MLP neurons of a small language model. Each row is named by its layer, matrix (up: input weights) and neuron, and shows model dimensions 0-223. Each number is 500 + 50 x the weight over its row's rms, rounded and kept within 0 to 999. Numbers have three digits each.
After each neuron's rows, "fires in" lists the words (lower case) most often at its 100 highest values on Wikipedia text that the model never trained on.

L8.up181:476586491532495526479536545466528493441435548595449500456518500460589379564499514509501552517489542510436607479431434477461534481446435540513515459513464540510578475517534507478548404485557517485584566506612499480314452512443494490479495388467499429502454396457495481446451513504542436503430525615487433539509481463419499487498483502450453506590482470509513503586507505532522563532461515500536556479467482562525375432525511462485542456546569493604472535495545531531511524477400439613483468500457434422480383494477433518477448543546476506549475575580524545566498454466579455437552450517518446471452394482523493478589431441473468476483593475513497572473535546423451592511518
fires in: "that", "code"

L7.up501:504535541478532532496493523527563571491503526439515542521478484483530603521598382497493569392499533540525547487525541532526471496554681542425541491520385514479498477536536498470519444470569534533471597563485505490499422517531541525457544536532466515327493469449478512422511566554511494505484449501529482518506492530484540601484438540493583460466455494476588546569508550498441499523520445460548573623485524481523533529521524439477485474503565518524464545503463478565511530455460532581528450400538547536386548489449473450529520526445492488504507530405478522507502453624429496419474478523566538591437530521481481484555476442534488491451437471533477537492576522568506252494476
fires in: "united", "which", "territories", "small", "that"

L10.up310:547480420547502522509541507417459434549430471447578461473563479497453570576464483535498505544483549549583465531417539449497506521437482447497448535575421562568520496472575503538579561433449557555506475518497463493531502510476547533515505538430492525436438497498480451518514535450526495503473435519524593519509578498453530478442450469516579519493517497561512516521299474440524546551445382523509514416468494453469523505605508582578407483490570481501501553603467505454527470420502533473475623564376521467491532520437525453582485373527462416483480549393467506452496532523492466534528540570545506541491457536515548499591442515473530473490454550654595478415424456480486506527533
fires in: "have", "has", "had", "with", "heinz"

L14.up103:490492494524442470534541447520503511489524554426562533537444457553489530483450567474505517443548418561516535538548573426463537561538541458564482430517605490625523477512519539459533501512495503379537468446483519568569508406634600387590464568591524436567536445458547521422496536514478532527455503457446473530564431532503536369505445474562420462461519425565524503461534594541483497512458426523531476478508593497592493474448538474529471554487493518318515524499479569528497456507530484474455543444537443599481418509518537596549456475507564455468541548479551475455508442490488438503536445516528437442500538437475535438541516548426546535521482547534438496475578426454543420441536
fires in: "an"

L2.up10:508383525530547506594505480509588461469402458493507431501452524563572434526501514472498470452468552515486593507521577501500440516510503430461531435569480434442445461400458470551471512407413471495447391476452540529491445484468528452499627522514491461476418527516449517488546599529621479436480477560482629465531483535519426385551597512454448486589627353462472486492547465464526524477502407514502489490523491533489454523477493543526535505559525465496463580469582474487496423566528442538526447512476522489552506522575519475495566458460423578518495589475493448505480410533518511526413544425517467537469521600485544410467549565553545511443445575509546551550479565529448543489479
fires in: "years", "year", "date", "time"

L5.up598:556526461604474537411597496497590517611562515503464463506571466481449547473460389502563450469473463525517435500476452482634522536464504433550437596533519441498379511404562570487555532504435459466575522471505477643539463508461471532449465577536473489496537551601484493567449506524494477596519443500484542515512520485591512413519463475541527622481441488464552471417483474475565424521520467540487424462523546485441446574521496575536473545379568477461472521551519461523529491451555606480574470594424585476558601463507466474546459468587512469497572475513463411488463546480509517559515483544469576480570457564484452469463496537533567488467441477449573471443498500531483515510526
fires in: "have", "has", "were", "of", "census"

L2.up368:545464535603437537594563459532485512515367553517482551479550532524485523450483395497533564546554497459475492445425476550426513449449476573442508449481518446426443502533473571449461404446535445449576624500551501613569483484559453426429533484472561487461477524510439566469556495503480506476423525447516483449517414532480477449573470507533505492438540592511498536468509514484501523455493491541452451594531491494580433461523442576455532515550511466574502464521545500458546558443481522459462556527483542427532532527609519506523416469458389462509527550478538489474507513548529514454487465579474437597509478589593560554536599466620497454381499559491524410483585458472501565398544
fires in: "placed", "listed", "left", "registered", "used", "given"

L2.up74:443443477541481517498529549467630499493454449442552514465561600438522596562587523550482538418504467541502474523461466527508463573405496568497460454508539459459552475456408394467512535494427452408525491472492570534500492434548557465449481462448509512567447385557521545468448511484464504529521417490452527503548535608483558496518556508479456512435582383482539525583553505447517586400486524521572597564418413548501459470449443439530582499489441587590447484542531470483513497529447497567484426548427581406550507490548467461599475474499522461521494521466521481470583451482515515480537523536498386474586496540464550588480536500501483398561466494472455425545471564563441457468477
fires in: "june", "may", "november", "october", "august", "july"

L7.up357:552476523464501558511458457506535523472615589450512502504498483502465528530578477494568525486677496516519559516471488496566471462550468499514496470533590467451455509512522555433450452506544517464608470484477501513350579529426488515519519524464432576463566440536498529540437526496501474510522491530431324440450452415554493510503497460469429397606536476480505529555460599519514444507495532515489517570523435542508494416501464429531486555487572578536475474543486443591481523476510460510499430476553535517421546513527527541556485474531486530569381446461477482609514489498525556487472506500567634536440464463512476479541396477530482443504542536508453582499568557549481627536358
fires in: "such", "which", "each", "they", "intelligence"

L6.up190:502482511481438575498520468511508399537493464470501498557507479552470504418463543533594497471574496470512507490533515464487486481462565456595430565415560523462587473410482538559529478509432467443513490512470542528458510591509453511578488548504507569559490569523523483497427547453491435545607475471430588508524437562545566409562466426534530476541491486530518549547431488429560556438493525547489354440449530451517488552555466560420515526450506523453504531475482464495511459513455429380471552638562471565465497546456330532481498480592516531471520475559520468474545478464541546528494530462497515559575527497515479488536524545516565530470425591527477311524512481496414571611449
fires in: "have", "were", "or", "the", "and"

L15.up389:518530448450548547431678540420495493497368430550526457478551455517478494490526358456631511518555573496474457578414489487515469428528468533429541529523464537456457405506422502573449573442477471491570468498491512478525510502467454519552395513608515479511430504426494537481449489524469495614490467536501490546441474461514573459392443565613438507476469533577469479549443505433499438585501512540481488456441411554520510521396609492503510517510499468455546555542559502485548525494554465543440506448514521527497597552530577509567545549455503437467481460527620528538519544446483496514448408540483528573515536521472525559468545462459467462429497515548454506520460506613477539521448
fires in: "a"

L5.up7:556344498550528508467550531494536521496511440499380592560504455444533527523423504509458479494378509490562408528514456545557514464499476496479522451445445509513404526526513440459488502459597511548441518502502447406490537515430502507454486466471464483457476491441489516467594525475435476477456468437583576528512428532475438558417452493477532498479477524448469473396503603463388513505495489550565539395540488535464488517521558458491492416598523519463422481505516518528534371364438486392481541513458459493599624417584540447492546479536510433557436591438472489525517427531482507526500494570509502428545542518529551444437532516485588497522533441419533447479467427488579543521545
fires in: "after", "he", "university", "before", "n"

L10.up344:367505511507468557413491517485536547475571560459486492531452560537453491398475446482559510507636499530505520517497528548598482509492490501378500511550512521461402516501507490495555493409449521531552583418536515521469462427482461512501525513444500521461583365450505508473545527615468539477495517514461511507576555497477537412471464536516457540532521486510549551454409539478488482440460464529541521428486414505564448529507464521562524490507608528570412490408524490589495595459558480459468528500535518503426418545483613454554527498421460518555422552516358495518565506479609489548521466612575592510465354499511488540493431500557428526468552517469530474531463498541523457531415
fires in: "it", "between", "were"

L7.up226:552424480490586525465450450446456457489488416438455498555509528514399543498518540441564443483601460461587507481468433542503531517435433526463494543530467475538448544513429529432548567403453520479542507500586488525552439500515588444455512660461454534521507524543489457605509537563487484484496497444517492442498523567483500501464373496423504558495524558431410523552446478481580497519418441577540460591508512601463546481624455512573467520549508497479502518561417559601466471567593615531562539572522553495474564518491454437589540501521455499509445480540497486488524564492488575529453525418512454515515521530411511577538459549537672455468472517537474502502515548559511514534474
fires in: "has", "have"

L7.up390:511544459565521471480622572510508432561406539472499428525498485546532610531420532480522487524472499477558444492512537514545527505494582489496463524489500489534371490470533546508564439455413508437470531444485551558538421456479544443564461504521506505626414555565550481466484489544499506599487467454593656532547528605512546491516595537491506557425480528471500504488453599485579488447508501495517524637494584486534616525507504599543484607520454488447525538443581570485579526543461571387603519488456543563495566544470486472496564479549517492544580470583487506486487480520423548525506501506481470472560567440494519581531566539463460522492465529574601437535512561461478519523535
fires in: "had", "of", "lodge", "october", "has"

L2.up516:476483571438514546514512527511458509464441505509424554501479472471466371521501494515541516435405575484559446514586488464422521548541546445492537566613384501430456437487496512513532456454431457537507530510582505557511439508499454497538635563538470466455387423571359511547485575631543528476585488533531554519449495458490482473440481477507491575539618500537572505511529462378523454442461508481427512607437456515578488498572507530504533552468507530566511545503437506446482475524494479500483531501479503482559543498517608504527538393555462550460515520425516491555563385517451548544495529399516474476485496550484468407496469649544553478494550522443517518446532556484527558458451
fires in: "years", "man", "gang"

L2.up110:451533456465491450537552616523487470471527458384448518526496520497392607490523456507429583426553516497506570460511497488510465440519527608538425567538545454500554479542451544537457472468520466456433464497503537529487441496503441521465506495512545558477444440465518537551518443477457437509391541363551477501539502520527520479504526480424561663480489460476545474438549547483622541558450398524453574430550414499555488473451475486543575600642462488520513561457496459443475504473497548432453500511559528561591531481565459474574452481465462524562509487433501574443558540498494478488555383532440502511530396507478540517555451442554570505543586460609555452501495489544507542534462
fires in: "played", "bronze", "championships"

L6.up254:506299507446448465559544486494535514475588451488538519576524546531585520499522545460433516607478466491498498514550536510550545413475468434438535493525484529478323472489442567474499479430583507505439483499488560470504513483508533426512508481427528500490576528553628502397540526440506561482610580568480572519542558537529547467456513495528502518580519477513484473357516496489546518464497526483426511483483555507413435479454409441431497522506441498494522488451421501497469553403461500351412431378539548561458567487574462570541521473536541513495422499471559535626457537498486499409540472491529518552475512540547520547546477489541478475518595493486542508544517522538509463507530
fires in: "years", "it", "than", "from", "bailey"

L7.up415:593376508494482534430554520463449473473508445499469573489523465540362544548501393523380538495518519518480536581423461532476478521480603563528509528541331513524646520502452524454572558413489521465489544521482513524465554515499444468444509510522573509346441516485493476587537473514502537496530509512497577489483530540457478520500422492439510563440484485579410559454504497404499535525446522563504489495507487547452528518615499571493473443515499457485528520513483500568536497534558540628536596562460526430501533544527599442573416452542513493507490541424509493451476445487499518569498524531454469614525544520489514543494470571454547448569498522507494524548450589428481372548533
fires in: "that", "likely", "will"

L3.up554:510437648497504489466514422448620427503459502451598401510557519417463491446404555527541613457560479438500469525514591539537497620485512570553487518534514543526447518544520481448456519475534498560438432497548502397535554555530516522650455468462499450510452599480472563460438486510450509464529552547506513497495480525532425530507433526542504587528481509365512513431471528460513405465469422528568458485508494484503531543469517510397479509479631545453568488550536514468586531470477538487561581503476559576459409422471519426586496490548474485434472458507416534497526387502492465464496473492432470495585497571493378499525531528529485504517418508524594496560476527487482470503497
fires in: "two", "three", "many", "were", "four"

L12.up629:480540480488512635472493470428498552456435425508519413465579438513489556490483487472490430475520526577438474478506586530548549397521478503533543515458547453488522487498489514536480511567481461407572444500473554524489478547541502457578533599585550504583584482411472537516494528483562362470577503440473497539496459517507476469550515509602467483436627514367505489539466538504454426549417535490508550393526520572491503532600541471406562535475504461457518510496572402493613499477522512490510528566500551416489509481465611497585491494583470448402638515472535501536448551504528407474429464547457439449515535527504515498467564448506493515414441523520535521542466569564503550415526
fires in: "a", "aeneus"

L2.up177:460538430549450460525508564463517456507572459389476427472623509536434576499463486467496689425519458466649576505521546569496443546487519580465572473536479517526460512493449544436506422551444503553527500481512532429411501570496526499604460485472575495569449447486401540508488517461486427489558549479481549487544446509502418531553427528502534535464518511498478531500434477450507422483474493500546517536554427488476568525537435523465478495537519549481496539511414528480605506505552478488520552482443555496525544557447453410570499471469478490420446495603518510533501423507485316483544435474449505515646443523519571519514449483523549471559576473479634496519553523528521496455497
fires in: "as", "single", "than", "like", "include", "song"

L3.up296:504521485505503616499471430484496480528481555422464500474440496538420491497433523502507516409483431535465509582457530560475568469504525526414580462510447505460509480543449459490523463535368563559489476471482500428499496419497498516451439409476563465481567541550416528512423590501528538458494471506509598500536452536385513466544467538586554578476574559382541483526477503496546468528499454565426565525508558546542423548555444528506502635512542539539563479580507583462457436506556402447525540423504512411509562494543533471483499444522525530421476592399447415552473470509518582486442486513455511540519499465393508501549522618504514423573380514456517451444452540560440446478554
fires in: "of", "to", "on"

L2.up34:515564483588417602497555566487491555557389487504528537471545472500453495507491412403555502498522570509600442483433521495446465542468459471544450486492544466448452462453452538504516489473415469495532522582406578484563522465473456416471532486569462514483532507401476531454471541518474486518494475520479604541420489494554509571470477444548416496508496396540454481542447499513484538497442485512548534495490564537446423630557529522512603498543552436465445504447553469510637491392454521543448538427562450495484558481488546609612536484458504482643491455465539520519530545417545513509453523437497460477571586527482553498480566499453433390413546483604530529530485492549538493469589
fires in: "a", "first", "second", "to", "backstreet"

L2.up540:439398429616522525528492544510508405410523487441471449592543546435431445418531507562541474367564588452438539474507468542470461585510471505431470443571535487551506425469452532453517480537461498543492580509474521597527482565452462516498548476431522512462451504547483570404501510491479516418502518545494508461536441563534511571454464477383497472495440405553515480515456385466569507437473488630491446500375483505480574557552656503494544521516508481518537447489524491445504502524514540455555479537451480515575530556568435510553494439549449370511523595433537488528474525472448521515475514423435450522542487515547536449534534536529511516583511535494584519571438567533558433517468
fires in: "time", "road", "located", "life", "shopping", "boss"

L2.up225:500517588501493504537409510491525477559506576470423458430448527523541539470506540439563490466442527452591604616491593499540455527452536409597545558565413458559412464444503510540480503527452534506494523483588510455483524605531462457499533501512459520546488522529506526376499552485516493454517477427449595490486545550494438472455473574493486474420446457478508517482475367436536500571467442528516521606425457508514484484519462508461469495477544482444494450472446467428525496514593498556425513546571475426522476429487515491462566449470542504604528508558447457526596321514441539527490511449398497498530516577432493408497511566569455420539564491544517617475520477461498532519597
fires in: "man", "as", "don", "manhattan", "woman"

L10.up231:496475524541573528413449576496402427531445528558469502441490444497441505506523498497460515494552554473510461506489496495485528572433516563531457479543499464512524535485490551464491572503414583496512566428550376539424464504506589519519461631444496534455512450481453503519402474675436553494453506462489495534514476551535540452469496448465454583551574486580506535457416495425538571632501444552484512480481497537520541525528466565532456431481413516539520618571503473536532469493545542505523616514554491418533382537496521444507587571547556553502402552582484550486442525499574437561474567578412485453531576512453553521493529495453497472463435561503581427527501529528489508601479
fires in: "which", "were", "between", "that"

L5.up47:498291537435559526406490476499506454503535391475358545546459493476507512527477589498455503605507542532490437553497509460497489569407451574367523495515543451584513509537449575522482491465578425470508483477508530559435523478455500494479489552428511539621493506529507513444491503444516501418479469567470458483451535497550499392500480475517476593567475482511486499423473472394567549499506509465454449539526449543424423541529456465491490507573519520478357445466454517585457574514469489539514565515519570508511532434530494532492424472439522541432511471563497485487532590474541523467522457533431548546527514475444480465491526521521550306550520498505498622493556493413496489503499
fires in: "as", "years", "way", "was", "from", "october"

L5.up73:532454534502492519528539514468497478513463504476475475519501455439485480566498693495430428443458548466681495522530463536574429431425497390507481630465542483515536479515548520411502489512494496439498369526555478562542469403457436433497497538491496485408479614526401472514462444476582443490454460506514494445489435507510488396488562457504413552513431445462427475461463591429560478549487482523548572446463535494499496501551601508471491514464504509498515467519460470482577558498483542510560483424528530457502512529549468569524524479578524483497601468384469436482469588485471507423511508458465471511518546402483548573503487579429592472564443511435486545463428423491481564479532
fires in: "years", "s", "united"

L5.up149:487502503585437521400413533357513539474513478448496458446560455483554542557576444503528556460590531527479498488475565502463528423436488596512529533515515452443495494452468372490429575488477398524498478549505541535452471451544521429537479480482487518533503513503513566420505459469552545502495430539419564452583582585573492492529495583518480491373532488469537551531510439519500515534503538500633530588491479559462461468391393568476572556452469535502421526471542503557537463483465497518522443603508516448544483581461433435528445485606530511544494425522497465555626502505514461480436546455569411517557527507502479546486495534444465464536476579461541556577420495565426548427453
fires in: "december", "july", "august", "november", "may", "18"

L7.up242:500615539501605450475388526505516480538473503475462491485544477474577531528547519464531553497471416507533424499464532523523524594482575490464513502530566538505489494471517577479467562488443547521490527471450487520507307474526600465514511559556458510362537512471508484534454475496510460521522443498502498457496548623546517514511528355508486495420509566564468498540500506488580491430470445482501499561508502496567535576466472596587456552530433510511509498520605522439426527702682544532535558506524504471466511518467497527498503494441477504571512392547480495509498449470506568475570463328432486515443507550477481502559542443541513494449434505541510514457502551479443481472483
fires in: "have", "had", "york", "has", "gained", "uprising"

L2.up362:507549459563587481526526552495555535480514550465465467528553469552532530498490608547441500458452474452559540535417516497530492476504464581494447540560502537507427475449498429594367485465476515485541580451548546503485555565524476410474501553435532443517454536495513528465636576504531471545523478492583523415484521496377516430506487493506547466490620495508450596424572456518564546448470464561413472383469495526559509593510521574380572414419547515484476470487535459472487497540470599468567531511517547500480514498427594540486374474489568542477553534464575386546480448492489527500429407515482437415487501512452537474429532507588503503433443494463500586477543484532512409481513
fires in: "this", "her", "he", "have", "had"

L3.up140:518481468621521548535468483528445444476510527542499528415593418483445572470529534545607617431458475430422539511461540470494425482466481556457511495572495419505396487514511445465428446527446445469594572581489506553436571468566516470489442454552518508532482552557552544503539547483596485392552449513537521477529526621386534538546526495500595476561506560475554555487528463446476421493447508531606505527469506548544522547540504518461442405473519483544507442529500534492525454485473535548429440473481499453492566439436523519522400422530464489473517511481544419565444509466504495493416528469489487545515489507535518549587519616562453436484440556433631501597453468536525541404428
fires in: "that", "if", "what", "should", "but"

L5.up382:522547471578373506560542471459473481571478551499508501426605578585455545507513492506503524571521442516495551487440573597522536485481453523492521518473479445468434494528393479420477406523477524565490568494490540423437493432595493473435504471528476514538543486539455566488526552468502465448461421484557533436497517542496493494618546531522503506428492488475510573463442493464516463499509483586562452532529529505593560557537518482446498481533521524446473496538635470473592496392532526480460569548571478401516470479426472528588341471490523447420482467518478380587556540467484536424441548487494434538562463424427495539537580457492416457506447536517615488575473466533401486443532
fires in: "of", "the"

L5.up582:534426493490554525492542478483491546589464424442538405484531492592471550495450534526537574538469592426533532575482588435570449487410509539498423578532510539503558501524528506499539464435363535505471435532560574497534498367438512510397543512509522544484534616504456501522505495499574469571559517519456607568446472516532578529446468393458524520501501559479466490508481480474536500496519499487470480502525470480539522549517403505527525479505487499475452448595413492609475605535448591491482605521485389483427539524447502626518465511503469550461575560430481503448498629511425491418506536402471452495523521479533491552461437537445548509494388546508558561413457528517521497548533
fires in: "have", "lieutenant", "while"

L10.up228:531463583556503557449579555559488423530437486424421453526496515595536525419439505491552463449499527518447611468498472518547447568504531448543494576553477432545457505482520441543498510386403464402553617545524500547456430528455524486508439565445428491480564481474465522469478545385451473614510471501488511531549481516487543496472450453451583563502499450421479552471527554486473485498524548465492431448464519429534402521554418576545487581492580473508450543409526522624485529490528504489501453521421537566440506497476466400562584421536527440517505500369497492476523568524541435484511491549575511590564431444488476499414475418497426497478486502435535469497577420492475482586527
fires in: "which", "were", "de"

L3.up44:576533496587494448429499488493469535436548468398415520494476514464515470583470458555454491520611562466526518454442450581491544522405478481414523539498486496517530485513454546444513489557623477487498592517563448567500465495460526589579581439469484474468489487573526525536570564486528534460427513416509495441472597393310499422527497527545481507481494504485459524470471457532516508415468471508462485532457497421468462524501513475518569575439549343486425448493470498467502431543427435454481401553606569509506466521466470570484521571461512580541486484478530505544546503570579505505505596489493535544540445458465483393488545534529530519452409473608404458469508566515546511466482
fires in: "also", "uttarakhand", "help"

L3.up84:440502499550497509491579480453502421579484493457527496579468524440497479481523516477506588410591492492543468569469533608562486496579464573513493475468501553626513501578395493504497519517513544484428591540441483460526431510446560496495537479470466540507491520462493604449453489470472512424481489469475475490456514581522470467458489519489489617441506488452504514561427442522507515417503373581574487526519515507508493495511525477504507431464541589389470473542531609404483523506519496431469628394472514562473520524505527502571504454566431523384384503469458421536414515528484447479474448525499474460640464447590488456447447516579507470529545642479580495549522559439456541550534
fires in: "as", "include", "including"

L10.up63:513542525521513490454598541525415438552466489547463519453604519514462469383496427481476477446465518531500579527423511502495487449517522422523509509545529454545499507544415496507522539537450436313568479504633452525461443514570516539489455583468544505494504472459518508578488520445482403494550521475458520553531466514531508491480440490411523544602471511503484486422491465472501506555501404474486487530434484443466490554564400626495503516347569556417527473487506421554409491508511476497513633482591523525383529560529447427541469529513460515445458571500555473420585577488482524499417542496476529602549572573476459545471485497462482441504461502556582452538509484500478528526410
fires in: "that", "0", "as", "known", "rank"

L2.up339:514520570632450521503472455482449525473504511434457576423577551490469505547498456472504502489495530589550421490511591533456510466411512556539447521473518443535484480524456541463460484416503503545575438467468579475575543575620454483523498531488512491503549547479500578415622506543488491482538477499550480472472420532503542415528580458528541510537482483508630534539529526501575457439473511602487451500387435505615567448569464513441527467478537577451502503497493529482513476447450586484480490444503458422418459371416526514553434407470517358594521501550479410473549510503414551479536457438504358425471480542442443513464512536597486492516539532570524509502501508474486487549494
fires in: "to", "would", "will"

L2.up309:487591435428572487598515478535543382504465433537558416447537441547408575474545418476547615420451444472557489622483505506533460488555499546564514557568572573566393494504507457522459453524472554493496585505499542539453560528452566498500517561512612589567563468473454525476549504461442435546559551498511555561537478545464474488513526553579543500570503397470499471447542513512600484529425489535469469415581479508504518607554514478473487515499514538541510509475422496510570563489478528392543509506464524470455520418525518472483401503498514512478577460438575512513504452470519438519488431536402466373515521485404447505544456514500487439478547512452519518468585450557569397465477
fires in: "have", "has", "s"

L6.up388:493546424503546501453501440471592558506565456443412560617458484535412562515527408504506503561539566544604551576540530559541490527526540562420525479484484453508474499589552520503531416508566505545472492472473492524546515471460413512393505450483523576517537487484469482519490496561498521474449429458530586423540505523525560527487448514554467447469397542478531546473493502471492527431503453618543566477549445485514570548607441494495462557520497536444457441516402517620630422507361584443500535569404532535455586499478649445561547487480460553458419519504468518463516479572429534586435490460481533549526537480483517522454448510537542477457458488503558574536499546538480459516448
fires in: "have", "had", "has", "until", "top"

L6.up122:430570530479427485556475502504533497511552569458600466462561546537514484472610502496498437438473482539471549448468532441480541437605474343532488485486579441455499471477495515485473470639455474389584552542504513534549500493528531514592475476544491427457440587545531471502375487516494534532569521507507497508542444481507504423508555570526512477514466448501586473519528488595541457430494504492474484522418538416575553516434438512446576570363559484451487486422515485452511516481483424329478412511494553546491463524513455525560536538524495523493530460460482478430448541538514472455492551650529587485523502550520442446403564472568450540472596494497573454488493435546529521487510
fires in: "an"

L3.up639:485459501475499545491500431478503492494461626494546475431464472470482414536482516517509513427564481562477428527393529527522538481489587526459523499490473535518500464494472518516525555509485448537554469436508498511472456489457501417527450473506498391470575578557514549525591448525450597426440449556537562589467430486495433456446477507566527521470469479383553500549477486536457526514450547570524529494414550526488429560597411530466431482556534453600497438527629556574494600495523419480512471464542423464485638476493516488525519473596450585503465562387466494498457411512517608531548534484477473456535550485440400508524460443568458497521372485441570493522425555576533491469583
fires in: "university", "to", "in", "beyond"

L3.up353:520464487463487534463571442485482498432410475559513496435606491483391443465511536549500594461520393512506502524400456495521514504594522465461479489567467537490432494614480570461484414466530510474503634560459529500438529517456471441538536493435577432479564440566469545497573548480436465406528505484647521503474443457493479500451492488527483561550513459498566556499520500452555472407524431630466472535534478468553418481689465499469477482536545421515536493505487506510499490550455520427447533532489548502475503508396526440487426466386439558462454503520433432592482453524534544480542499494440403439503435519481448502529501488584522464604544506525559480437443542479575532467517
fires in: "that", "which", "either", "by"

L8.up532:573431474488425494486540507481453464499433527488581398517503444572422544485464483532502507543459505450497508500467541438486533492483491468545514550473586514498438524447493447475510476480361562471568494512486505530547549552438550490489468529437469582523510453536534494509486544457509524574554483523381634494504550482530513454475536542383501498504608492423539542396347559435477471426458499526408455457466472436569555506519473542561474596538500486445469530571519479451458474502488610399515511471449492578451607463548525453543540531521456434602414567596479388506513539512487515532516496478585611417531593449517448529520530530577531502530498526585539436530484533589542485472516
fires in: "have", "has", "had"

L16.up273:489587516514601482556515551404555458568545537521515473522419503549491481493433445570458570482379529538405481573412496499566602507483542506554478458471478593531501510511438444491472497526462497502495528470527559451490525580563489502473556544481499541557498488409508522478469564455458547502583568470481512428608433546514459493513491499466488488495542496540513433416517423579450510466453557489493534392538587577537528514563608532511537530569512492499598520522539395523560553418497517510527478485469437453482475515591564523404572508483586549434474465467512468557529582386449595471428555489483471445495506457572442586487529541471506427444405501459481628481499529554467499383493
fires in: "has", "have", "is", "are", "with"

L12.up398:602454467400495501503578445503456506542438486524597519466530527457427544464561511567401505541496470517533442573530544540574518520435531421418460552494580540507554480523529532525608502546502484449453536545564554484505467581468519470421504508439581465496477521587569473533539512398492546489559532523590595525471511533557555506533568502480457522477579472541596447461398535608473520606509404488489487543476483461441580553468498559489504582525466531435527574461458466499543539488508519415522576520531579523509560508495486488508529510502464519588534448464567467549416589428394537467400581500457495610523601520454504470489494587576507512503401503487568479506560532530467485598486
fires in: "career", "succeeded", "preceded", "term", "beijing", "years"

L2.up64:466549442461465485498573527489441551451545547331485522518546577525461504456425495479507606519577509533530570521485503496519430485480523515443514447463500578518556465540428500523507504420515496542476517567434515560417469505503478446507477463420512466560474546580421504476571495475427421425403472439464518504551479512438500428450462573508492547492567431544523491517470479543475509554490510529437509505433498520504506529642515473510544620539503468400584444564532486526462590563467530419557584504524548484443467466570543401493528516444524531529574512540467535482522451523470522524595391482446411402475426552487617448432531412575614464546527509551500483469525600496583482518509
fires in: "along", "stadium", "played", "km", "plays", "mi"

L2.up356:424480405429473428481650473426503508483473523440552504460551507462498498544508462391542506450629541538516514554486591619487533447450488571530474526525474490547489490498458556561506484433498494522500596540475562469513536588564463460571491498506437558460460602487439607520561509589479557478504386447495557510495445512432473414500531534523469544464536542438566441492491489481474502468517531585549459529547507521575585525508431520459536542425451569513392525511543486428494517483545493530491485457534529435496552474527509530558469476588474422494514419437519447484526565422478592474484511521568450479535476437384468524531414462459446493432580519643531578570415467539486464524459
fires in: "to"

L2.up332:464382525455576519545467471537552508425505441442507535437558445497488489546559473450502516416455529496495560550506526495445476562615600514405498547603402544460459434480533432530579405501554497529507572635539534499416484452520552467492600536472507476497481456533435503518551511491479526388483571538554510537419459428468465467492537466566525606539543555497472474504485402422555537493480466497410475552527552521484523568614543537448454564532554470475500489464530536545475454530478490401512492519501450486529537504514431440510439495456474507551476534489543444504531467507495533610545512410593507391546440508419488532516432589413566437548494532511535580499466522592557584444458
fires in: "years", "year", "months", "weeks"

L16.up434:526532473465569537546506506500619465554525562516513484424541477490520443462557482471575575531396426503446495590537543431538520466576476595566601461395483415567494497525522423496437555435450603482412443530487530436505530510564534511587488494499450507456466600539573529473503548454572471529557489519524530536488490517512451492564405514537514447524487481424500517468485407529472539476481379497500452476572592483515495464549541543455457455471599496575475548494502377475621455386469543520540467434487508477447496490479519602539447587466503508466495444516534388568525495482494432482523513544474531397493491498534470530461501579499504470436453544496520559471538553609411424410528
fires in: "of", "are", "many", "two", "three"